config.yaml
n_layer: 12
activation: "swiglu"
positions: "rope"
attn_scale: 0.125
bias: "none"
tie_embeddings: false
init_std_up: 0.0187
init_std_down: 0.00209
seq_len: 256
train_tokens: 605200000
MLP neurons of a small language model. Each row is named by its layer, matrix (down: output weights) and neuron, and shows model dimensions 256-319. Each number is 200 + 30 x the weight over its row's rms, rounded and kept within 0 to 999. A neuron's up and down rows have the sign that makes its largest values positive.
A block is one neuron, or neurons of one layer that tend to fire together. Before each block is what it responds to, as a language model described it from the Wikipedia text at the highest values.

Responds to: Periods closing declarative sentences in Wikipedia prose, often after a name or place (at Pune., behind King's Park.), before a new sentence or paragraph.
L8.down1270,206,220,167,138,194,207,171,203,201,222,199,240,224,230,170,243,182,221,238,256,204,221,203,180,191,230,254,198,177,208,197,199,207,149,201,192,209,192,177,190,230,240,222,167,183,137,154,223,178,144,200,189,252,220,218,185,177,221,194,182,203,192,201,180

Responds to: Line breaks right after a Wikipedia section heading such as == History == or === Ents ===, and blank-line paragraph breaks; less often sentence-final periods.
L2.down319,204,193,193,253,225,197,194,160,211,222,206,169,220,218,259,180,179,241,169,196,216,190,205,219,267,230,184,175,176,196,157,213,140,222,223,179,191,234,187,228,236,175,229,197,221,191,261,169,211,218,181,195,254,150,224,228,190,187,225,211,228,177,193,197
L2.down360,242,256,209,232,182,250,224,198,213,219,197,226,210,233,293,184,176,230,149,164,182,162,193,191,240,144,204,176,175,195,222,216,195,190,193,175,277,227,178,190,247,186,248,214,247,185,188,125,143,160,229,219,183,194,169,196,209,218,197,212,188,243,199,210
L2.down378,230,194,215,196,184,275,197,244,141,218,258,190,148,223,116,192,186,214,206,227,227,172,249,211,190,204,201,242,157,223,143,196,202,200,182,198,191,220,185,212,217,139,256,220,193,195,146,220,242,156,156,168,216,177,198,221,204,174,175,190,219,175,189,193
L2.down414,264,198,212,203,179,132,225,168,225,247,237,228,171,191,212,173,201,184,160,236,214,194,193,201,277,210,229,191,212,157,207,195,253,195,211,196,257,255,218,252,159,201,224,247,155,182,184,222,193,198,198,217,227,169,236,185,222,233,239,185,253,175,204,168
L2.down451,152,201,238,169,166,242,200,149,152,203,226,267,200,199,235,238,285,183,209,204,171,166,146,204,214,224,165,214,164,229,161,190,173,158,267,205,183,187,173,240,188,224,219,213,215,190,235,173,190,187,182,174,186,205,196,149,195,152,203,165,248,170,198,178
L2.down645,182,191,182,184,233,220,228,182,154,220,190,244,238,186,56,246,186,257,154,163,183,204,214,191,196,258,223,153,207,188,125,155,180,180,160,195,192,216,210,202,237,257,193,236,242,164,224,158,219,172,208,187,232,205,162,212,201,222,218,169,194,204,193,212
L2.down657,205,205,223,166,173,207,142,186,196,180,222,228,178,217,180,221,214,210,233,177,223,139,191,196,260,190,210,170,228,167,189,246,190,187,234,248,214,237,251,244,239,183,187,210,233,216,215,217,219,154,176,151,171,165,141,190,186,230,202,262,203,196,208,266
L2.down707,164,180,157,224,203,167,204,210,226,216,198,180,194,275,112,221,200,223,226,201,255,185,153,268,194,209,182,247,199,194,203,196,176,178,166,188,221,200,162,183,212,243,172,185,213,217,244,204,217,166,225,138,225,200,224,238,195,212,212,193,175,218,211,199
L2.down753,223,227,238,199,127,201,153,233,192,186,179,223,202,227,118,226,249,195,249,249,196,187,218,196,213,195,209,197,152,169,214,241,214,156,184,221,163,226,176,232,256,176,206,161,224,169,244,172,209,173,218,210,193,169,280,182,142,170,188,166,196,205,229,261
L2.down754,204,200,189,177,224,184,241,247,202,188,211,221,185,176,24,150,216,211,230,191,189,182,177,210,249,184,230,207,173,150,229,170,154,181,224,200,108,215,189,217,243,168,234,181,209,221,214,189,183,150,214,188,251,209,212,193,146,237,209,194,270,200,219,184
L2.down806,225,200,201,231,185,188,215,193,186,263,220,251,214,242,186,184,184,216,219,173,181,228,162,210,187,294,255,188,203,194,188,227,260,160,237,179,169,160,180,208,254,189,166,179,221,227,251,207,151,210,135,188,182,187,213,200,166,187,168,181,218,232,208,201
L2.down845,206,207,233,180,159,218,200,150,217,215,207,210,212,248,183,202,168,189,150,201,173,218,229,136,221,148,199,199,197,203,165,160,162,179,260,216,191,194,250,218,199,191,223,208,215,243,202,219,163,144,170,201,266,226,226,175,170,189,189,236,240,188,192,197
L2.down958,218,244,159,215,265,225,174,167,163,241,204,244,191,195,113,211,202,246,221,231,239,190,186,185,262,211,171,188,188,226,203,231,209,181,207,220,170,251,180,236,187,198,215,175,175,227,187,181,220,177,231,194,206,202,186,260,247,185,187,198,232,204,154,216
L2.down1084,222,224,254,220,155,190,175,220,163,196,233,206,179,252,209,186,186,239,231,256,225,233,199,231,205,228,233,162,207,198,192,185,185,244,234,239,224,179,217,185,296,183,269,159,197,219,202,181,163,184,196,190,170,190,183,246,220,215,225,158,236,172,278,200
L2.down1086,159,208,258,193,167,247,174,203,166,236,199,238,170,151,335,227,175,173,229,261,235,185,135,221,227,192,196,214,176,247,146,226,235,166,252,226,205,207,174,177,208,237,201,219,147,217,174,225,224,176,175,143,171,184,181,157,176,163,182,163,221,248,201,160
L2.down1226,227,183,210,200,235,233,215,182,173,266,195,250,196,181,76,229,190,253,232,208,235,155,161,177,230,234,233,247,206,213,166,196,160,171,189,197,160,215,186,154,203,146,184,211,218,205,213,196,183,123,232,185,228,210,201,162,219,152,163,208,179,183,203,156

Responds to: Word pieces and small words in the middle of multiword titles and organisation names, e.g. Non-Commission-ed Officer, Department for Education, Out of Words.
L8.down233,218,177,255,185,193,201,228,192,196,238,150,258,241,212,280,191,203,219,205,270,182,204,209,163,169,276,180,226,250,222,183,133,195,193,175,199,209,188,224,200,210,221,198,186,182,189,200,184,181,197,198,202,195,225,206,180,195,263,194,218,221,212,228,173

Responds to: Adjective-forming word endings like -al, -ual, -ical, -ial that complete a split word (spirit-ual, sex-ual, societ-al), plus whole adjectives like cultural or economic.
L2.down63,232,190,211,211,251,243,158,228,206,213,198,227,207,236,252,223,197,192,206,205,220,206,114,251,209,159,202,236,195,178,176,243,202,201,254,204,134,234,238,202,257,197,138,202,176,179,204,205,200,163,237,193,193,216,203,178,211,219,219,211,175,170,215,182
L2.down147,243,189,239,180,205,179,180,194,170,202,199,195,215,194,127,227,186,217,225,166,194,222,189,234,187,236,174,197,234,240,202,193,229,194,228,226,171,208,189,217,196,246,200,204,176,236,190,178,205,154,219,180,262,234,139,159,166,245,180,158,174,175,224,172
L2.down237,231,224,169,178,189,202,200,193,191,148,234,279,227,212,163,279,168,187,197,184,236,130,195,203,185,153,209,220,168,171,160,223,197,227,183,186,216,188,174,220,191,139,199,131,195,180,175,186,160,173,170,208,224,197,185,170,180,165,208,212,193,192,162,171
L2.down482,249,198,185,270,195,143,232,130,247,188,210,189,238,149,200,160,180,205,200,233,188,222,242,210,262,183,183,213,220,192,207,228,194,198,185,200,199,165,170,206,180,143,139,192,226,213,163,160,238,146,178,181,219,206,223,215,239,174,171,218,234,144,253,187
L2.down557,206,209,246,228,204,201,194,201,149,175,186,259,192,229,198,216,192,242,209,171,239,164,204,163,246,234,261,145,197,192,178,167,194,248,214,197,181,183,150,213,190,175,137,190,180,231,170,249,127,234,227,235,197,200,237,183,149,131,222,140,230,201,195,175
L2.down589,256,238,166,225,185,204,148,201,149,194,234,180,217,210,130,233,178,220,196,232,221,214,222,210,216,202,181,211,147,176,221,211,207,165,200,214,171,202,180,215,222,156,161,209,205,172,168,185,185,189,194,169,173,170,183,173,174,196,214,153,244,226,158,176
L2.down766,142,172,189,161,249,176,170,231,238,189,154,151,193,179,205,200,208,202,222,221,184,181,179,227,249,108,261,188,138,156,183,247,157,202,212,212,200,234,253,200,210,239,198,229,225,224,142,190,198,232,232,160,218,180,169,243,230,197,192,217,209,183,159,178
L2.down771,191,151,205,186,240,174,169,178,151,144,203,226,247,209,81,163,249,213,184,198,195,229,215,237,140,182,211,219,164,224,204,233,237,261,206,210,231,187,179,182,223,250,199,208,240,176,202,224,156,174,215,204,203,143,148,240,185,189,124,189,216,227,178,205
L2.down776,178,291,206,244,199,163,222,183,239,195,132,167,215,173,161,187,187,199,246,219,179,209,169,174,234,259,152,177,250,159,248,145,196,151,163,177,173,200,253,193,211,184,178,242,220,222,184,200,221,197,187,203,193,215,227,224,156,176,187,170,249,203,181,224
L2.down814,241,188,234,191,217,189,220,233,214,190,195,225,218,170,221,186,198,261,204,202,189,196,207,188,223,196,182,196,244,218,160,208,186,232,196,171,176,204,214,159,226,228,187,151,166,198,212,227,216,238,220,200,192,215,175,215,222,170,184,185,172,149,139,189
L2.down817,201,181,223,211,213,208,179,242,225,209,194,206,217,182,206,164,166,181,210,249,191,193,186,139,150,245,229,159,226,150,204,185,181,151,211,234,196,217,166,172,199,282,224,133,180,218,291,229,209,236,215,179,207,204,158,190,195,223,187,209,186,201,232,186
L2.down988,197,202,220,193,199,127,238,186,195,191,176,153,241,151,247,199,219,166,160,182,176,186,218,221,195,190,218,209,200,208,210,234,208,174,201,155,218,265,218,209,234,187,187,173,154,233,204,203,210,197,233,175,260,211,194,234,208,236,163,176,169,213,190,125
L2.down1011,222,221,236,171,238,196,138,160,176,146,171,217,213,212,133,206,203,174,200,172,187,173,212,182,220,216,228,213,191,221,168,214,213,215,152,175,168,187,201,215,168,194,177,204,187,152,172,256,186,203,209,208,230,227,188,239,178,199,167,128,209,210,227,171
L2.down1068,180,199,246,158,228,202,201,177,142,173,172,206,154,161,92,194,224,144,219,223,176,224,200,218,196,214,242,232,159,221,225,234,186,223,161,226,239,199,200,185,212,171,207,201,205,219,214,210,199,173,235,205,212,228,226,202,168,207,182,194,178,190,195,192
L2.down1199,178,216,181,196,217,190,187,230,156,252,243,182,197,219,194,226,214,214,192,188,150,191,187,196,264,221,201,214,179,227,186,246,160,208,282,245,196,207,230,156,220,258,187,258,162,255,215,204,258,188,173,196,235,231,178,175,192,194,177,216,203,205,192,146
L2.down1241,210,167,275,206,198,232,213,182,226,215,212,239,174,187,248,160,203,169,216,221,192,127,179,166,202,206,203,172,170,168,198,223,203,176,222,192,171,198,202,205,173,226,181,216,217,209,212,205,242,151,179,190,194,210,179,205,164,226,211,189,190,237,183,161

Responds to: Closing == marks of Wikipedia section headings and the line breaks right after them or between paragraphs, as in ==Reception==, == Background ==, ===Singles===.
L6.down278,202,243,222,165,197,187,241,200,136,280,140,179,250,216,242,177,179,162,222,197,180,162,176,180,188,193,175,134,234,153,236,181,208,184,242,223,199,220,176,209,184,179,247,242,192,190,227,186,189,238,143,168,179,183,205,198,156,152,174,210,210,168,205,154
L6.down340,148,194,202,148,184,258,203,215,190,208,207,232,162,230,137,198,201,210,231,200,228,210,193,247,214,242,259,176,201,187,252,214,243,226,180,192,200,162,176,113,184,222,184,167,193,223,146,213,155,183,213,153,237,195,211,203,159,221,187,198,209,158,181,182
L6.down1115,222,212,201,210,191,214,178,218,198,210,192,187,204,212,154,212,166,182,202,230,216,181,247,188,189,234,188,174,229,248,168,209,179,183,230,208,179,224,198,229,160,228,188,195,208,223,215,179,176,183,158,226,218,172,186,222,173,230,131,229,156,239,213,187
L6.down1150,166,188,180,202,217,211,209,222,204,232,193,223,228,201,140,212,162,195,177,206,190,206,179,219,169,235,190,158,205,213,191,222,200,207,191,209,209,211,181,187,205,188,185,188,192,202,193,198,200,208,185,191,196,215,184,207,240,166,166,228,223,193,211,183